From a checkpoint of a small transformer trained on Wikipedia.
Size: 13 layers, 4 heads of 64 (1 for keys and values), MLP 576 SwiGLU, 9.48M parameters.
Architecture: rotary positions, no biases in attention or MLP, untied embeddings.
MLP neurons of a small language model. Each row is named by its layer, matrix (gate and up: input weights; down: output weights) and neuron, and shows model dimensions 16-207. Each number is 500 + 50 x the weight over its row's rms, rounded and kept within 0 to 999. Numbers have three digits each. A neuron's up and down rows have the sign that makes its largest values positive.
After each neuron's rows, "fires on" lists the tokens most often at its 100 highest values on Wikipedia text that the model never trained on. A number after a token or word is its count.

L2.gate547:530479483513461429542413504397414569499485567495426531507511545416496570488466529559490510521486441448597519559429408533522526524442454569576561451425537503505516456518555565506409425520444517446495494418409507434522499552565457503379401552555579476482538494540520481419558488454497627480425471514472492561478532549527455454497502491463481587451550515533442501522482629466436406501542502544398541477536437524497557450594569419387521447519554524428465483497537500569464526458515443459567522521483617427524574480499495462509419518500522549483587496475500512550506447460491502424
L2.up547:501538509553508414528461481424458575529546522512493496521485532452494561444528547556496547562429431482541479517443418531484516540454412545561556456512534550489492395531559584569464428500415523436505509456430506412549542552537512531396384506534603431486551526559491479451561534438512566508458506503484459548458524521556537474462534574433502622467530515594422511432477634503552377469531500516455500482634531556460515430609540462410529474474540546448513513525577479539463495500490457487539486493408646406505580543488504486476471533493538509533516487432529517501508439506526470450
L2.down547:436530441573469507420500485540550484557435455542432556547500501504417455457545547535401553577505445443428541553496519481482471552325484454531557487554430480462553471498473601614521572535528495417493485492458482462491461465462545469565454469557525516505519468471477563488437534485498488525478442436591471495485553513502516495516451453470470423519442552544406582474429467474524464530530536463337579481518543445429467489605520546530515524512483520591513487514553469494543491464504441488486533483423574566391446463490481572554470542469578416447492429472589607402521521430567496434
fires on: " November" 40, " December" 26, " July" 13, " April" 11, " January" 5

L2.gate307:454544470503465520527545399500415522545499467547474531566540562439441498501478493561541453597469550438482478526381505532511511565464463524520613398450474501455555440448521655497531475438488511392511511537451516452413503546572472578405431505511555470434482457505470570485532494476581496453487470489457528462490498529551479455459509463484467557491554504523449582520492561426567425528479485512456594486534473491457496501607533500403540489510543555592485461525612484547476474462534472567501541400385529466511565461488532466496445559472616528512494500463527521547465389465503504411
L2.up307:499537447439464513507480448506363496494617463485479546516536539438392522455465495517524413529467523473548466499473492524528498495478455563517554461480516476471548423458614595513455415449430524382515451524482468471447551536538415549432497600537538448422488451595512462500578513500551527479474483505422532457449472561577460453449563480553462560453598467517460512520604594447543528502469454528507542463554442493480443526549551483367563491562551535488472446549579513507452534454495450524517478490485516439586559441449505409510452549553594497480555483491492493618486362540456522466
L2.down307:460508457602435470421477468544586504524444489552479577501474558495431473507504518532472513609503495426410532551511557501534508526417525496542560442511400451488536498545443591576483586511523525474457488511512499471512443471514555503497465460516520574511503482437459594498443482451499567534470515433605514497483562506518457522483415463423492417524437520497400541511408497443511476503553589415392578515501542487459484439563507520539566539485487499569506478504551446485521427448454459510456537462435559557402448432507539588583475561479562450427522526440601619418503562475565498467
fires on: " September" 21, " November" 14, " March" 12, " August" 11, " December" 11, " October" 11

L6.gate453:518415571518577521411462437520507521492429538500456493653548481499516464542444503500531504463520513497501453542533600479509520486505402474470545510529450417501466508505547502416479442543434474548504504485372499499517529551537430488440441482465492488539537475649495429570485484570556496502479579525552461430626544568503552520463497499483513541526542507521476457548504537529537524420548436480507453389508441481465596453498465417529449545630459418522463468593476581540461463539526495441520417547511486496533569495513507613557486416475534571422516517562570469554464457507460486494
L6.up453:446463573524525498507492422502597450545516465568445537579477505464465465561524470504508566481489505419434484517486581484428511527528442411455450448508444436486460502577595482518561436462472457534520520477460534491505602604505483515514490522444462475562546560470490432455466464540487424436477526526569445515547478559452452499475562507411480432580550467584552498549473522510595531443531387493557408474519512529522472485565478536507529474526513430477509506556535693511512451490430464472445465535534394481519509435511442647545480448529497499487463533532576415432428503495502558452
L6.down453:483531539552484441464555411538500346500517471460565522440510482459515635459475517538498500429475416474436549596514447528557430508462542501521511514509503556556540457430507459555510423505464396515538526500482523537472552566447473527457400505503469515486520542423469511405387464511549469465478534533428539506508500535497426452446462597542470535508489522495534507533542455507486539477441502564520495629483503597489477448462430498459611424498520555500465479488625531554559433458420445493481469408466489423476575536533490454507551442472508489509455427392490543456327548493536398498
fires on: " On" 23, " on" 16, "On" 9, "ra" 6, " To" 6, " No" 5

L2.gate260:577505442424405441487434443476385553488590537472569484460491462597509498496541413477519474437465436514670518521448473503477510512469523554412508540492507480524503560519570548562506577469494487406508464494461445599529406620463390500433497473551517491475530467550482365523491580481486506491491490513501517477509446457508457400480463481553527515464497513507505537546490623423473451512527552506482585486449539482475516514513569448512556498426547551489439499510377433576448515554497460515570461536497404509592475578437554492432498520511496595581457452471453500599553437514398509500
L2.up260:505524465478454444506451423385526584547491538491529520442498441592569521470565442476485511434467419475561500476474483507504515469490514465495531519418473530452538538490487491583526578507478474428495518486483493541449409543425431523521463515555499464582559537498523449526438558498509445429495460544469518449587451541502434508513631486496565571514462478506490498519475524431517468511532539526513495464474661425604471531461558436466536477446558558477491411497430422527461499607474521525542446496448408518532497489477555486452432552483556531508506477413560502574524484422483554554
L2.down260:370459522517480559526476439465538531531431435490443527461524490515569462511578512546522596527464430442441576513533576494490558501431511481558482484482448518343501550550532527508478503550446457532535491553502485483481545464466550422519506530543494519544498558539508492433444457463561476530555465589541526433520517586518479597555514474434552484529497538441444520485489489456549470444575455491503492437517559547532445462491568537457496568539449407530475449441499529427553472540534494464556529472460546462391418368463465545485437570494589466425491512394644550503513589374480478479
fires on: "55" 15, "06" 14, "05" 12, "99" 7, "56" 6

L2.gate259:499435504639493492446572470589471560462598510470473605477538507450505562410390513519511556491523569433597473651478607489570491417469517499522469517531490475519530469552559549455473490471414526544576493484431455612507507549482500478563485466444519395488476545580534446506436517544429495508495562477518502461526496412527479482481494408539494509424411485474513577557490489436564536514505497505485560510506488536450505492479566567486545449502472485562470503407557459537491417533615517506468527533507516535586504526472458466586466455420496535500453529604473427566469490529427479450
L2.up259:495437530585559531441570489542538544560503549440409549406526499478549545501498608468494459540555458525481490396491551572483553392491488498448433535532459488543580547576554504478516414472440506511537439458400568478522451461424500452461401485433570451572499477473473453510478509491469513439462429488511434457492516503485456556538494432450474578494503472461540536525501416409560526461483517490509422499596517537516396497449593518465506454445471576506488552531512428551504470589628534457486573507483492486505522502484456508464499473521494519553504560519462442462438518474523465574
L2.down259:469458510508496444532551417545488580510488582437454513527553540433566539470506508502506479515550559490463458421472546540448584396453480438502457506522506491497512497484522422528558500420455431482516419462428562514546492469459542459414481592496546405546524441519495430462506451547517547512455484468564491463445522470473485560572408549451523444535592561471491472460509426555502467472560496502459410464513482555479520527438482528469501494441466530413479519468407487478537495546576666537615508505451472467446514513564502624447465524504464475506546476504497533407520492456626507480
fires on: "Ch" 16, " Jim" 11, " James" 11, " Peter" 10, " elect" 9, " Yes" 7

L5.gate479:439427421525530509577539487471523479487447533557547493515455464456504529498414482490466433429464514541544514483486542511549463437438528548456474550578403482477577509523505551483475562451513523601413586503548555476503580409501448416472666481515455476570536535574456509519508457514425443475421544523576624388501568568554440485451465435496510598431462513462489449430450491511584644493555491577486467489510507516546529525510490555455536432548526430539620575532556542502574498507568499509521560527543498511484557476448478460539574475522459430477470435556511466530494544486587540523
L5.up479:484472420522466467493481455523480580445574536494562415406459398577498487500528468561532461526594509496585537506543542407551437440578472407496550558437546510560488441528547524446456477524491584471453549426540496506542512493512549495471535400528474524545455477533438553510494533461497519544478566566504547498513454435552434445482463534497516489523552485486543435516526506503630578560523554531528526566486481444527518554504473470535527494515508567489567489514623418519520526503486413520341422558551581438481565411450457504504525468557629519398465498510564606524525529488456485416
L5.down479:461563563386511483623499485481569561554553491490532500508549479481518453455435528522426539505522415525621452482448520484495478475615413477545548483391512515463483562462470433510569553555477581494504487539413468444449484466507491392445510420534539425472506529439574485609561479552521584561626532508449432534494525419595506543531481485528459497531536503436535462498438464507492453496487498501519478514484535502419472521520437408542528598468459569463475505505447443570520490569469556468511505519418423544584490470553413566546608428481561526586469586492611487451508571478515495537
fires on: " " 31, "l" 7, "ub" 6, "en" 6, "p" 5, "g" 4

L6.gate304:415531449510441375428622421440525506339542539485504526579504447571514472476587453513522546536517466527537505550501485414498421525443487441574439463535388604575355511490524500517524466509537488512564473473523545470496447445565448507472547522514473507465521526553569522551448550495495434517523492501516570438555542521624540462524609452562614551538506474521469381498435518500576518516474522561436434497488405608456420486481545511619523497568569449526530582392433468431536465465499470551494413527489503516507500435505503519487492482493497521496518491500490519407608553500482565528
L6.up304:505503480489454487435511497435556549455396512511557480460480491483487605428497536543501524569514597497494370539520550499438453459585509457526522556513565545436511442530493535436515506469546471537435595466508433516573539540530549424580514589579575496460449542501420510467486571513445494464417439432531578506463482534597430538522561485444434571433481537540578547566513477561585540436452489556511544558456426481589417483425514567435505446507561504481591554555558537475502556534470478521405439537522535469503534586499515530440570497601513465434543517558426511472515518488487579393
L6.down304:535464472425540524475393526489457598567527547438434557524582478524461468423473527554467564549496477576563589465473459515547504521550490452466481493420557502519555529483501516512521566544433504440615424543469491414400591505533525449501524403615595547491432491523581455498547491488438466583513515471422494500513475485561540516459573464536461532521463524447521481478492449583571538469476513449497521523506591450410449491580495503509478534532481512443477499522396476405544499468609634507501496534417458567549462522559487537576626506426524465425505486479534484452552444563551533460
fires on: " " 63, "2" 4, "1" 4

L6.gate505:574498432549456438395635612467497536475415493471463623518486434569536519501465500485530594474524484516449503563493428564463470512490540508514442562439477576556522477489574516513421480508520459555438501469426481513495495578561504500567425431563511532453488603428524488503436490471492472527496507504541534451444429530641429450519513476499491433516533464535524453555434498541479538462504512560579522520468475463547477542556596391514481479414579475426543555466526568549535491450505419465487550442530487464466440510552520572556426518424480516409575455594518514494566574454377552488
L6.up505:406487518515544492546462448527563517496513496476506586554584451454515533474500538497463470575481523466529562494488585553576478487560530522498509407530564564511484487523522524518585472542497560576425502542608428545521480450490526540504514512525548473550478591531493488486532467525490479458513477469506586463579512533569447560466584360549493576599539501490549498471593543482553517519489513526581389532525505486548556518380518490484530503669550550501442611532439403496470612436506534475486545490477535500553554492520420557491471513513635558569589534542476532449553416477487541468
L6.down505:516477550498511432483405507483496538556618443490477440512500509583479396501438463483500543447481534508510477493512542466610539488639479489494551503555533517458390552505508522488635642466524464474471509505508491436589531523471499500450616461574458464554562513506569476539489520544517499598506578414497407590478524469571549509419543588461519481552467537496536505530497535536505497617459584521449534531481465568514547479509499458467468445455450574534549475530487391492443462455536458529617518548545581494575493503462539500502451412459548506552514501524612573469439577500479503578
fires on: " " 44, "E" 5, "ym" 4

L6.gate359:431477580537531459527433482410487599476483541482571563554490453518569451486472554407512533487564501455489483466562528534580533528522453438496480418454501362518530510601444485514391456441532529565457533524547568599451536458366484514543448541528467516503579469501478498508490503477556549455562515527556540428457471452500420473515445451547509499498425518590526590463429494499567541505542472396432488483460471463504563583498491447565507504624447516589420494463460430567519555445562490503439461582417500500541477463509452392592464459560603490498523515475446446474495431601512501480
L6.up359:482581507395450521537442506593499447674448473442526517559576600499429542478516526473595513549527552503538487467628513499462482532490531460405497385496494443539473440465475501491484553448403458489521574578490449501483448524521548548398484380510542475496478434541433498546490537482524494547485431386490477549568392510504519533406572499541428447449579501567458479507518471460508502520518459550534392451450524471513475535512525469535504517431598433437516518499538465525526544466435565465413461524561437488538512471470514511491405438563582524455524488510408479543438481460544565425
L6.down359:537497488472597569545439505454574481417492476524492457493521563498472508506389404475551499498485604560505430493536503521567562413398598533507549400481491518511471496422471450497450557561529438540494525536515527495580555517485549525472487436383524506470476529514454518540507513484491620490469500525638442499468372590537456483503576630552449438509561513554454551602526529457555571581613497530550392534476549500475476562439543547570581499442579498535574468449490580492497505496520472494522594453491434406462577474518475544526509535465580430510555528559467491585482545467548502499
fires on: "al" 34, "as" 9, "ated" 7, "." 5, "om" 5, "or" 4

L2.gate365:558478549480486439487515458531557501462521472506558453464531562464537539500528512426464495500461582466472461562461438440484479535490347533426563460468551445468463455447472543534442480549509484480503533510478440458486536522451473469483565532522568389467549429484522485501530520447533551489460494485517533488508371368556451465592481466451475477579564465436442405520438467464529431478456474513534660559396509578491440486480499565469588551454617484586512441512393513531409580510503478529500525459513412467573480508495442487474529495517574544528514581527534451552505510581540490474
L2.up365:521442481517522422511537447419503527571477413517556468431537517465544573525492566462460516561489567439457508618440476545476517471503442515419563435409507526510509538455481562572463467570536438558493560546434508453392522482525536471508509519533526416474501455558454466469480466504508531433516469466527495473560376380542455476560501398445520508632555463398447443523458471422562449542429469522512629569431588539573500479532509460515526570488636545590469416509421541572433562528555551516447592461497451450518494464518478555494495441488594526540518555516579522503568512482529483460
L2.down365:555519479456447464491517402493492535574443483506454542521462519519443491581544508612472501545542437523527482443525537512591564422552599497549487546571450483471568566534509503505559427425447557493408480518459535483462380561489515511514453483581492579538549536528501507478383475504560551488538444418464457489462514599482504487500471396596562499479457459463531534454545486467503557509542505510450449469506582479540485512515484420483534476584449535517489534440544536444552403440467525498520528566479520550327490494460482631547425562484547524478452476487569490443524516346467516533
fires on: "05" 16, "ole" 13, "03" 12, "04" 10, "06" 8, "24" 8